Weights of a small transformer language model.
Architecture: no biases in attention or MLP, attention and MLP in parallel.
MLP neurons of a small language model. Each row is named by its layer, matrix (up: input weights) and neuron, and shows model dimensions 0-63. Each number is 200 + 40 x the weight over its row's rms, rounded and kept within 0 to 999.
Before each neuron's rows, "fires on" lists the tokens most often at its 100 highest values on Wikipedia text that the model never trained on.

fires on: "==", " ==", "\n"
L6.up590,217,256,203,296,244,168,147,215,179,158,278,205,201,171,232,184,218,243,193,196,160,234,204,166,228,220,245,213,218,182,197,241,158,196,164,178,175,222,274,218,170,159,144,172,230,161,159,192,238,159,220,105,212,138,242,218,187,290,164,204,188,215,219,159

fires on: "re", "é", "u", "í", "ra", "ro"
L4.up581,153,139,204,263,168,198,295,164,170,194,226,176,192,193,118,219,154,213,163,212,236,220,151,208,263,236,133,231,159,220,237,202,224,219,139,241,274,234,175,170,134,246,212,222,193,164,132,253,142,212,158,252,217,252,150,231,106,179,217,229,164,167,175,200

fires on: "j", " t", " sw", " int", " j"
L2.up883,254,260,235,233,184,192,260,224,203,214,173,203,157,174,279,231,175,177,275,247,198,193,195,190,213,194,213,202,191,235,237,188,236,153,209,161,222,221,174,152,212,158,134,235,253,241,264,220,220,283,130,201,260,211,167,181,171,199,190,167,217,188,192,261

fires on: " and", "am", "002", "ur", "or", "P"
L6.up840,188,179,253,229,190,187,172,138,168,166,250,182,181,292,136,168,240,214,204,161,310,214,238,122,178,236,191,144,131,229,175,189,234,207,200,180,138,247,199,214,215,296,166,230,200,214,135,180,192,195,188,197,226,179,221,300,276,134,154,188,224,189,221,169

fires on: " |", ".", ";", " |  |", "; |"
L8.up11,199,132,64,166,214,179,191,239,186,186,196,196,262,243,187,125,228,260,159,189,162,249,294,184,218,195,230,194,169,138,128,254,142,150,187,159,238,140,266,175,191,270,180,191,141,150,227,145,213,179,216,216,247,194,188,186,199,135,164,143,154,166,212,260

fires on: " can", " to", "ch", " would"
L6.up127,194,269,255,185,273,249,184,194,145,178,193,235,207,227,184,154,209,252,188,225,244,198,232,245,194,219,228,249,169,274,228,177,175,231,216,247,181,159,232,204,196,78,187,262,254,191,192,152,175,157,91,225,174,187,174,203,197,247,230,238,196,212,172,261

fires on: "est", "Ch", " League", "ital", "ch", "u"
L3.up54,123,159,215,189,200,237,127,209,213,291,195,239,161,176,247,214,197,233,242,182,222,260,166,126,189,207,219,189,209,222,207,168,144,187,163,149,240,207,203,203,215,256,200,137,168,200,61,248,171,225,246,179,230,187,153,221,217,151,197,169,166,214,190,198

fires on: "ed", "ret", "anc", "umb", "itted", "stitut"
L4.up561,187,204,267,236,196,214,262,153,241,150,223,267,164,186,108,144,247,222,151,215,147,164,193,131,261,167,211,161,168,158,214,247,162,230,143,129,179,193,146,178,213,208,166,210,167,212,222,263,219,162,184,168,183,141,212,170,211,139,267,170,139,142,232,229

fires on: "e", "r", "arr", "me"
L3.up586,171,209,210,272,240,250,233,257,194,290,176,215,212,132,232,149,198,186,169,173,154,192,133,87,192,244,231,149,210,197,284,288,180,231,187,230,145,195,231,255,238,120,141,227,241,185,160,155,210,303,152,205,159,161,190,245,211,223,176,167,241,243,241,122

fires on: " s", " S", " | S", ":", " upper", "s"
L10.up1012,250,194,175,213,146,199,200,192,281,288,181,209,256,231,174,156,201,148,302,212,174,205,231,126,199,261,224,179,208,200,193,261,201,202,230,198,212,119,207,171,188,240,158,234,131,229,182,163,199,170,214,204,209,210,182,186,139,189,159,235,191,210,221,215

fires on: ",", "–"
L10.up785,253,179,227,148,185,228,152,193,237,227,149,215,166,175,147,178,239,192,229,182,167,293,200,134,310,134,206,266,161,230,198,199,194,204,189,198,199,187,251,284,183,207,202,233,287,179,256,233,219,139,197,232,159,279,224,195,226,151,166,80,223,221,179,219

fires on: "it", "yl", "ol", "il", "her", "un"
L3.up865,158,185,230,227,189,208,244,233,174,183,236,292,118,215,174,168,189,230,239,221,164,233,173,164,206,252,251,174,186,187,186,179,181,176,190,187,243,165,192,141,188,183,235,216,235,242,216,188,191,201,153,72,160,197,150,178,196,268,214,260,152,272,206,202

fires on: "r", "ch", "all", " arch", ", which"
L2.up915,235,182,202,211,149,239,223,193,257,182,305,182,161,191,209,163,223,180,198,305,216,190,138,206,163,204,225,237,150,154,215,256,202,230,221,174,156,127,243,223,169,202,165,203,266,237,221,231,193,223,129,121,182,170,127,161,230,207,214,187,248,211,195,196

fires on: "==", " ==", " career==", "s=="
L6.up92,199,205,245,174,169,207,156,226,184,158,222,242,234,166,226,228,179,133,144,202,228,137,180,188,239,215,205,165,180,176,195,226,145,140,204,187,233,156,235,229,210,218,202,195,258,138,221,172,256,235,205,65,248,198,149,232,275,242,199,135,228,260,291,180

fires on: "in", "ill", "ri", "l", "rough", "il"
L3.up93,218,210,178,253,158,299,164,212,238,210,222,167,241,163,177,227,204,184,181,174,217,235,249,186,186,195,110,240,173,145,226,165,216,158,173,128,258,189,225,149,157,251,137,152,269,190,163,210,147,148,179,176,195,214,214,251,187,220,197,260,157,255,163,228

fires on: " In", "In", ", in", "all", "s"
L10.up390,247,306,165,206,182,145,183,156,235,235,122,274,290,220,217,227,185,206,166,197,197,186,169,205,207,190,185,235,221,126,267,221,275,193,166,145,205,132,173,214,167,232,247,184,254,178,229,160,162,169,183,232,243,165,180,290,165,235,147,194,215,182,229,253

fires on: "\n\n", "=="
L4.up642,185,269,188,207,158,178,145,266,223,214,260,156,235,201,235,180,165,282,171,189,173,186,278,150,238,193,258,169,165,215,145,223,147,215,201,183,222,275,251,211,176,174,124,184,240,180,213,180,212,168,139,185,211,154,209,260,228,245,217,153,217,199,209,173

fires on: "com", "\n", "\n\n", "forman", "ig"
L5.up653,214,163,199,258,191,179,110,200,227,203,153,214,195,207,173,184,176,204,228,293,238,248,248,146,286,238,265,233,226,223,152,231,202,201,190,211,191,221,201,273,190,164,134,229,199,204,168,202,93,156,231,241,165,216,228,191,176,203,175,171,256,157,83,244

fires on: "in", "il", "c"
L4.up894,236,192,184,267,167,212,208,185,132,190,227,144,231,172,149,191,190,264,165,144,222,256,224,236,239,152,270,196,261,110,140,170,205,214,201,175,192,143,171,225,180,173,177,233,130,262,203,215,147,136,223,139,175,186,195,268,240,134,261,250,212,278,160,213

fires on: " |", ":", ","
L10.up21,249,215,190,230,219,230,148,173,237,194,216,204,189,116,171,181,225,214,216,202,216,229,190,86,221,248,224,238,237,181,155,319,188,190,124,209,194,147,270,228,207,232,201,172,200,248,195,141,190,208,208,175,226,201,218,171,193,163,157,122,161,164,190,245

fires on: "el", "il", "in", "at", "ear", " album"
L3.up466,251,153,164,202,148,183,204,121,207,191,251,221,248,158,173,224,191,174,228,179,149,216,229,266,197,233,133,218,189,172,201,255,297,122,188,160,268,175,179,151,156,188,134,123,245,227,249,174,186,225,228,164,202,231,127,227,163,176,211,169,205,216,212,267

fires on: "D", " of", "os", " Mart"
L2.up953,251,257,157,210,225,264,161,199,211,203,228,172,213,165,202,152,219,154,233,216,202,231,170,168,205,178,180,195,221,105,213,185,204,231,242,259,141,207,280,235,229,176,151,273,240,188,243,211,157,171,186,111,236,206,150,243,208,218,183,183,139,153,140,228

fires on: "is", "ist", "us", "as", " When", "es"
L4.up408,228,251,156,288,201,216,212,215,201,209,86,162,172,227,209,169,215,89,196,254,210,200,157,191,198,155,251,274,106,237,203,207,229,196,237,214,208,207,231,188,218,190,209,181,214,256,145,208,105,197,238,194,248,184,164,245,196,224,143,138,179,150,188,233

fires on: " an", ", an", " in an", " with an", "ing an", " and an"
L8.up649,215,204,193,264,140,211,185,277,252,88,270,199,222,190,164,176,150,169,230,233,192,252,243,176,223,196,193,179,206,239,166,251,244,165,234,233,186,178,241,184,166,165,207,234,186,189,219,250,195,242,219,166,224,205,177,207,177,220,212,219,257,187,154,173

fires on: " Th", " He", " Ph", " Sh", "b"
L4.up707,244,247,182,179,212,180,167,205,203,182,208,224,190,220,209,188,225,190,223,259,131,203,237,187,239,250,249,262,187,161,247,166,187,179,220,138,164,183,257,213,219,172,150,95,253,166,177,257,226,216,169,244,170,136,202,197,254,179,261,156,193,209,183,185

fires on: "el", "b", "it", "al", "il", "ur"
L3.up746,209,192,228,177,210,166,181,234,189,207,204,94,185,143,231,232,194,135,158,306,236,198,189,225,226,256,208,86,201,263,192,201,204,197,172,171,262,110,243,282,215,172,208,217,206,209,180,192,192,166,232,161,163,197,268,179,163,234,221,180,229,215,231,140

fires on: "==", "\n", " ==", "\n\n"
L4.up944,189,293,221,212,154,167,118,296,181,183,207,181,182,163,233,218,159,250,179,231,153,194,263,159,249,250,220,184,170,194,190,236,171,199,184,195,199,290,247,242,157,129,163,179,236,246,199,141,251,185,182,129,249,122,216,214,224,234,200,131,204,216,254,162

fires on: "2", "1", ";", "7"
L8.up922,181,160,197,286,156,210,205,283,175,198,187,172,230,219,221,192,137,263,289,188,290,202,153,150,198,259,188,110,233,232,209,186,226,128,233,192,144,213,179,215,180,205,210,247,197,204,280,173,213,189,251,179,222,202,228,264,194,217,254,134,181,108,151,158

fires on: " val", "iv", "ent", "st", "e", "id"
L3.up572,199,232,160,216,135,184,195,203,153,193,144,265,195,210,264,221,214,221,176,251,250,214,177,230,134,247,134,200,244,204,245,206,274,257,219,234,240,186,195,201,201,195,198,207,267,232,152,231,214,179,240,157,237,251,110,199,212,225,249,198,212,196,140,180

fires on: "qu", "mer", "r", "me", "gr"
L5.up1000,157,216,265,187,186,184,155,202,186,195,281,183,136,102,216,216,207,236,198,250,179,189,102,181,211,267,245,250,187,289,224,202,202,225,182,152,78,151,227,216,175,160,143,250,274,171,189,220,265,230,201,147,185,157,178,173,263,192,193,177,171,234,187,117

fires on: "ing", "em", "st", "ic", "est", "ent"
L4.up685,189,205,181,170,146,233,136,242,162,132,174,217,229,224,267,222,174,200,161,207,255,172,205,181,144,247,143,268,274,195,166,267,134,252,186,168,151,243,185,224,255,166,194,264,186,252,213,194,173,283,231,176,230,186,163,195,189,291,206,210,190,237,174,135

fires on: "am", "or", "ri", "adi"
L6.up972,226,197,149,252,233,183,199,270,195,227,216,271,225,192,188,154,189,166,259,184,266,132,159,252,205,210,265,235,201,211,129,156,239,170,128,228,245,163,206,218,245,190,210,165,168,181,232,130,160,243,211,155,242,217,159,250,184,237,165,223,239,204,204,162

fires on: "u", "v", "iv", "on", "en"
L4.up168,193,235,214,175,233,179,162,227,180,288,190,164,170,207,182,142,189,219,91,181,175,205,234,219,235,229,211,166,232,151,221,219,214,242,147,137,243,211,187,265,197,186,170,170,173,141,290,228,174,185,226,226,199,254,168,176,136,252,213,219,228,202,82,237

fires on: "ol", "ul", "i", "it", "u", "Ch"
L4.up615,212,123,252,178,137,243,171,265,220,225,175,243,171,186,222,232,216,260,144,113,107,214,128,175,206,145,239,213,135,281,194,204,209,116,174,176,204,200,186,261,189,242,176,166,187,132,181,227,244,262,261,176,187,234,181,188,180,135,168,206,192,214,183,231

fires on: "ec", "p", " ", "s", "b"
L3.up58,170,214,204,229,203,279,183,198,190,251,210,220,260,180,198,308,179,158,182,264,106,191,263,189,229,182,226,205,219,222,128,179,244,169,207,116,216,173,211,264,202,140,212,134,283,164,93,233,165,148,192,253,193,285,154,223,272,175,248,209,242,198,175,178

fires on: " other", " of", " many", " different", " number of", "ong"
L6.up826,195,231,181,171,219,225,135,256,183,196,202,247,243,159,171,248,161,174,207,251,205,211,197,202,200,207,177,242,220,147,214,232,221,193,197,240,200,203,177,258,231,181,178,202,227,147,274,210,230,129,229,185,140,226,211,162,191,178,142,187,107,156,263,161

fires on: "ant", "re", "h", "t", "d", "ed"
L3.up825,202,153,197,201,228,129,157,119,172,201,149,220,164,205,180,179,287,115,223,144,227,249,234,231,180,164,140,285,143,186,198,271,178,276,188,186,210,87,176,180,139,232,232,194,188,247,245,193,173,211,207,226,191,174,220,205,237,202,255,199,123,144,224,164

fires on: ", ", "or", " ", "an", " Sav"
L2.up61,179,140,185,252,158,189,248,155,309,203,198,123,207,209,147,246,141,238,248,172,190,146,180,199,126,170,207,223,198,142,224,245,283,160,165,239,175,182,242,193,265,273,223,205,155,119,274,252,183,276,199,208,168,195,207,151,236,160,155,174,213,227,216,211

fires on: "==", " ==", "s==", " career==", "==="
L5.up337,169,170,193,162,159,176,125,164,195,159,215,187,174,160,240,203,191,265,247,126,139,193,246,186,254,238,184,194,229,173,192,209,201,196,176,207,197,284,266,289,149,122,200,183,201,265,303,248,276,123,179,133,168,152,121,172,234,251,163,144,189,89,243,155

fires on: "\n", "1", "2", " Ed", "–"
L8.up6,220,224,247,285,148,182,207,193,218,173,147,222,155,203,192,161,220,295,271,201,272,258,135,166,258,158,204,224,203,219,201,242,243,164,118,200,109,219,203,236,251,134,254,245,249,188,201,142,266,201,192,179,201,201,197,267,199,131,211,202,232,184,214,214

fires on: " to", " can", " would", " used to"
L4.up184,143,233,225,167,176,231,201,125,192,283,213,260,280,162,86,172,210,269,180,130,248,192,261,211,245,208,188,109,197,222,211,183,232,223,152,161,169,238,261,236,198,153,163,267,256,165,193,261,195,150,101,223,204,220,204,215,203,200,230,215,226,143,107,212

fires on: "==", " =="
L6.up645,224,199,217,159,171,174,98,268,152,132,188,180,209,180,221,232,257,193,194,167,129,228,238,208,202,253,218,211,235,193,205,213,170,190,183,222,154,256,285,248,125,112,137,199,305,187,174,175,268,177,215,167,249,156,176,208,237,239,218,152,221,237,218,146

fires on: "l", "eb", "b", "we", "h", "if"
L5.up858,226,208,217,196,240,165,187,208,168,280,197,200,171,158,231,167,167,173,94,188,199,201,244,204,323,133,263,212,234,216,175,233,158,247,217,195,163,223,189,220,250,182,207,108,153,156,209,219,217,163,224,182,205,155,147,220,202,170,216,229,208,239,202,223

fires on: "on", "av", " of", "-", "uch", " tem"
L5.up274,240,167,259,216,244,130,138,208,178,170,138,224,238,184,154,172,217,169,188,124,238,159,224,219,193,175,234,259,227,261,232,229,217,198,226,231,280,172,219,263,141,239,153,249,232,229,240,149,179,242,176,198,300,212,167,137,161,149,181,190,153,189,267,198

fires on: " become", " to be", " be", " being", " remained", " were"
L8.up866,188,182,273,182,161,154,211,233,226,79,153,159,213,160,245,181,249,161,226,259,208,250,221,249,197,184,269,271,209,207,220,254,175,171,143,177,195,204,282,178,234,277,186,130,153,243,197,238,240,138,211,261,241,170,200,262,160,208,196,149,171,148,193,247

fires on: "y", "er", "ur", "re", "lor", "am"
L3.up439,225,222,251,129,228,173,182,214,158,206,334,151,171,252,143,177,119,206,181,223,180,188,278,143,145,218,194,228,188,233,198,193,201,187,135,132,268,207,221,203,151,178,191,212,236,256,153,232,242,157,206,237,255,247,187,139,236,194,242,199,162,220,221,174

fires on: ":", "′"
L4.up336,212,175,243,249,132,262,172,236,317,198,219,168,178,208,218,217,195,224,159,165,181,181,193,201,188,242,123,186,140,255,223,171,179,196,185,209,230,219,210,182,231,173,142,146,186,207,210,273,235,259,156,212,229,137,181,265,184,307,193,209,112,198,243,145

fires on: "if", "ad", "ong", "ang", "od", "id"
L5.up144,258,216,211,195,167,285,171,168,227,194,162,192,151,210,154,169,158,266,213,130,265,243,293,243,170,219,122,131,257,255,191,194,241,270,230,184,184,211,175,216,233,155,203,184,198,300,193,227,155,208,185,155,133,155,201,183,200,189,100,214,269,198,190,198

fires on: " Ind", "or", " Com", "ors", " Conn", " Rel"
L2.up1023,180,207,200,199,160,203,267,241,220,232,219,216,203,169,289,186,163,180,139,161,147,170,98,165,152,195,237,177,195,195,219,125,247,153,194,190,236,233,173,128,248,221,169,224,183,168,145,262,166,192,264,197,187,216,194,179,236,211,242,250,195,203,284,153

fires on: "f", "b", "m", "g", "ew", "n"
L5.up465,125,264,203,174,85,181,249,215,223,243,178,167,191,239,214,135,176,180,172,203,114,171,224,224,187,210,260,229,127,241,181,178,157,198,204,135,223,230,197,260,221,215,172,259,200,282,186,171,235,251,161,213,259,219,233,234,177,161,270,165,217,211,251,240

fires on: "==", " ==", " career=="
L6.up571,203,221,232,195,164,202,119,220,193,184,247,231,223,117,206,218,159,214,172,176,146,195,196,215,203,205,231,239,206,248,165,279,168,167,130,192,205,255,220,251,162,184,156,164,261,177,215,120,226,143,229,119,201,123,173,256,230,259,142,175,239,235,252,203

fires on: " a", " cons", " tri", " an", " and a"
L10.up626,245,164,190,220,242,204,195,213,177,211,246,174,164,253,225,150,211,220,173,231,198,223,200,213,241,129,200,244,170,299,178,151,230,166,216,252,155,188,135,282,289,177,145,149,200,211,205,199,182,262,277,199,189,193,219,192,210,195,138,132,234,167,259,241

fires on: "n", "m", "l", "c", " see", " within"
L6.up580,163,170,223,155,171,219,222,203,165,197,224,107,191,200,241,186,108,166,172,235,139,113,233,209,192,154,230,249,211,203,177,223,180,152,243,217,275,221,218,230,199,181,175,226,224,294,168,260,194,176,193,183,242,251,263,191,212,179,139,184,154,164,115,246

fires on: "\n", "\n\n", " by", "re", " was", "ri"
L6.up242,261,253,170,184,224,181,173,186,199,124,222,215,244,182,164,210,204,153,207,198,229,186,277,53,205,202,221,203,194,245,226,207,248,200,232,180,203,167,202,237,164,170,125,155,234,176,173,230,104,129,159,220,156,152,218,152,177,214,142,199,187,203,195,133

fires on: "and", "est", "es", " ass", "ist", "f"
L4.up886,278,173,253,226,114,188,166,203,253,118,106,177,309,289,231,166,249,159,205,238,223,245,202,238,160,211,180,242,189,189,188,223,231,168,247,225,132,236,157,209,312,129,156,188,262,262,226,269,218,232,192,226,220,198,119,235,203,207,131,164,201,223,177,246

fires on: " |", "-", " t", " of", "w", ","
L10.up707,218,196,283,223,182,231,179,201,167,200,177,268,222,167,201,197,125,178,245,140,231,195,195,281,310,206,188,237,300,203,193,216,258,193,273,248,192,238,204,217,250,229,149,194,262,220,180,238,186,172,155,218,226,225,206,156,181,203,218,195,219,115,216,148

fires on: " an", " with an", " is an", "h"
L10.up457,199,166,190,129,101,178,195,260,203,203,206,243,225,217,185,172,194,144,237,218,190,254,258,209,200,168,202,158,176,263,262,219,234,154,188,206,212,234,239,161,214,174,164,256,177,191,273,264,191,211,207,194,135,235,256,185,164,210,212,213,171,215,193,147

fires on: " W", ",", " K", " | K"
L10.up221,189,175,147,205,147,168,134,217,180,175,202,202,180,154,113,200,241,196,217,171,189,240,139,145,128,242,111,243,185,257,220,225,219,196,164,179,215,167,269,203,169,222,172,229,273,207,223,206,195,205,198,218,295,257,233,184,186,207,169,144,250,186,268,193

fires on: "==", " ==", "\n"
L6.up34,235,229,187,166,169,190,164,249,133,142,228,141,162,153,244,207,154,205,182,218,243,208,198,221,268,206,266,263,210,223,182,174,162,103,234,215,180,199,264,207,156,167,124,184,281,190,197,141,254,197,262,215,182,149,183,223,200,245,237,180,206,213,174,185

fires on: "al", "m", "am", "em", "er", "."
L4.up729,144,191,158,177,213,184,254,263,134,185,226,142,128,239,121,223,136,210,202,195,183,214,135,144,213,165,168,184,133,209,166,216,263,136,225,131,248,181,242,223,211,196,230,289,284,206,234,158,223,247,229,208,212,252,233,196,259,224,188,202,184,226,321,192

fires on: "0", "\n\n", "\n", " Div", " |  | "
L2.up16,185,123,188,304,173,128,126,199,202,200,190,221,224,158,177,211,240,194,187,155,149,210,245,202,166,189,201,203,190,168,189,258,204,274,204,216,206,207,248,253,195,225,203,143,173,216,190,216,127,225,157,194,69,217,180,215,109,162,207,166,227,207,104,219

fires on: "al", "ant", " Cal", "it"
L4.up584,160,205,216,239,226,225,222,191,243,116,219,197,117,170,243,225,281,166,155,212,238,178,172,213,215,219,229,208,259,220,199,227,209,195,159,165,226,197,211,183,225,214,149,229,186,199,173,193,218,168,208,189,163,230,236,184,184,236,199,181,276,210,153,147

fires on: "il", "r", "ol", "al", "ill", "est"
L4.up916,182,164,136,208,157,134,214,193,157,149,248,169,144,203,186,193,219,228,255,267,179,248,263,138,222,293,227,173,221,193,221,221,207,160,169,247,273,197,178,183,211,198,188,197,232,249,228,180,223,209,172,124,236,138,188,218,156,236,208,133,235,188,281,210

fires on: "==", " =="
L5.up902,184,257,226,158,129,176,137,258,201,176,206,215,213,154,245,210,179,222,223,161,162,209,233,204,245,301,242,189,196,176,208,222,181,171,196,222,193,256,273,248,125,84,150,175,250,261,170,187,267,173,208,101,231,158,201,190,205,230,226,158,247,212,223,154

fires on: ":", "′", "'", "' ", "°"
L4.up495,270,191,114,153,97,253,192,191,292,259,151,200,232,154,199,276,167,248,190,162,204,178,255,195,231,334,228,205,158,275,159,178,161,223,201,236,299,168,225,137,190,231,159,208,180,166,207,226,153,156,184,209,204,246,232,265,213,231,159,202,85,224,232,193

fires on: "==", " =="
L6.up87,167,227,215,181,174,174,90,243,171,217,189,206,167,149,209,204,191,251,177,190,153,194,251,151,238,225,200,250,217,172,233,243,172,197,167,278,180,229,242,286,166,135,127,158,251,248,192,149,274,156,186,151,235,98,173,205,223,236,256,126,212,199,241,177

fires on: "==", " =="
L6.up423,189,200,225,181,153,138,149,234,165,140,253,206,195,175,254,211,208,275,163,209,206,196,206,104,224,173,214,200,181,197,191,223,144,200,192,171,169,279,235,237,193,199,125,230,258,170,191,157,279,189,219,196,188,177,182,253,214,284,206,217,216,201,173,191

fires on: "ed", " =", "ant", "ess", "ing"
L4.up348,172,197,186,166,197,205,246,184,223,229,143,189,159,173,230,241,210,149,184,123,215,140,246,320,255,175,159,245,250,151,275,256,153,208,179,213,196,168,155,166,171,133,181,255,166,189,205,190,235,200,237,196,220,179,151,227,299,174,226,147,195,186,243,203

fires on: ".", ",", ":", "u"
L4.up762,223,216,202,158,192,222,196,223,227,237,125,215,242,192,135,185,190,195,201,165,273,207,237,122,216,170,203,224,217,215,169,167,182,180,143,270,232,101,269,179,223,176,183,224,283,203,241,160,172,189,193,179,163,238,128,208,138,249,247,202,238,235,279,217

fires on: "\n\n", "\n", " de", "ess"
L5.up252,234,158,223,240,195,289,124,173,219,226,187,135,181,197,175,251,234,178,195,223,209,186,211,138,194,152,203,170,172,230,115,243,258,204,193,178,254,130,183,285,188,137,133,166,155,223,190,132,165,103,218,173,197,192,245,223,196,191,212,213,237,209,163,155

fires on: "\n\n", "on", "le", "me"
L4.up477,197,214,68,174,193,227,178,261,244,226,215,175,221,259,233,235,242,249,177,205,163,248,194,164,239,112,181,197,205,120,201,270,175,193,158,148,199,177,183,204,150,191,196,236,271,193,196,190,215,110,181,217,162,280,179,144,180,249,121,247,228,218,174,165

fires on: "===", ", ", " ", "s===", " ===", "===="
L2.up607,145,199,193,223,257,228,232,201,176,234,177,170,153,194,162,200,164,192,205,193,115,169,206,169,191,168,183,138,235,216,198,204,245,156,197,208,167,203,176,159,212,284,192,239,206,130,273,229,200,215,234,217,203,214,164,188,246,159,155,243,232,227,141,226

fires on: "arn", " ", "ach", ", ", " March ", " April "
L2.up954,133,201,180,264,243,204,157,136,198,240,208,122,190,235,174,178,130,268,230,168,264,182,204,173,227,142,133,194,185,219,200,196,161,163,158,64,144,120,274,167,234,230,205,231,203,126,263,183,237,253,198,213,118,165,192,154,214,195,101,298,218,172,172,217

fires on: "ot", " \"T", "o", "st", " st"
L2.up255,204,250,180,229,175,132,156,236,143,178,224,189,168,148,207,139,152,168,166,143,237,215,189,208,220,184,226,204,145,222,190,222,164,217,160,215,156,225,187,147,187,214,203,177,200,267,93,207,180,213,180,200,205,232,202,220,209,173,209,164,202,140,205,210

fires on: "===", "\n\n", "\"", "'", "–"
L5.up145,214,176,175,207,215,162,131,222,188,235,214,182,168,178,241,174,177,193,132,269,251,151,162,271,169,216,245,258,214,203,234,178,169,196,208,261,63,155,242,179,199,192,252,269,226,168,204,200,219,213,179,216,234,147,156,189,203,195,262,189,212,184,225,186

fires on: "k", "ly", "ed", " call", "earch"
L5.up390,232,190,188,178,225,179,192,163,226,181,189,211,253,202,225,173,248,167,165,152,109,228,118,192,217,195,163,199,156,232,267,236,180,152,185,192,223,154,250,194,289,200,226,206,238,111,282,234,240,265,241,184,146,148,172,163,180,219,198,225,231,208,227,191

fires on: "en", "on", "le"
L4.up1012,217,228,194,202,224,207,221,264,182,200,148,199,256,240,194,96,155,227,110,172,173,177,204,185,180,150,188,80,226,211,215,180,203,136,160,235,204,240,202,205,228,209,222,215,151,184,260,202,227,229,214,220,212,234,178,160,166,251,138,155,284,228,223,227

fires on: " In", " in", "In", " comp", "ol"
L8.up864,212,201,157,214,164,194,177,205,228,153,149,212,247,198,201,204,245,220,205,209,218,191,200,200,227,153,199,275,197,184,238,305,253,184,193,213,235,150,187,187,271,227,207,194,252,198,223,203,147,129,170,282,179,280,211,242,175,195,172,178,308,239,220,198

fires on: "==", " =="
L6.up190,209,216,205,162,158,189,135,275,160,162,213,179,201,179,196,193,211,227,200,155,156,213,247,179,211,235,202,246,214,167,175,222,138,183,180,202,151,217,270,263,154,150,107,194,236,189,198,132,237,178,242,156,227,124,166,206,204,219,238,132,224,235,193,129

fires on: "V", " ", "===", ", ", "v", "iv"
L2.up634,129,228,241,232,258,253,158,261,210,209,258,191,172,262,182,224,175,143,213,181,208,153,204,177,185,158,162,237,219,189,162,164,213,219,178,171,126,205,185,228,202,258,222,270,275,236,240,201,218,172,208,152,108,226,167,168,215,183,140,238,229,236,150,159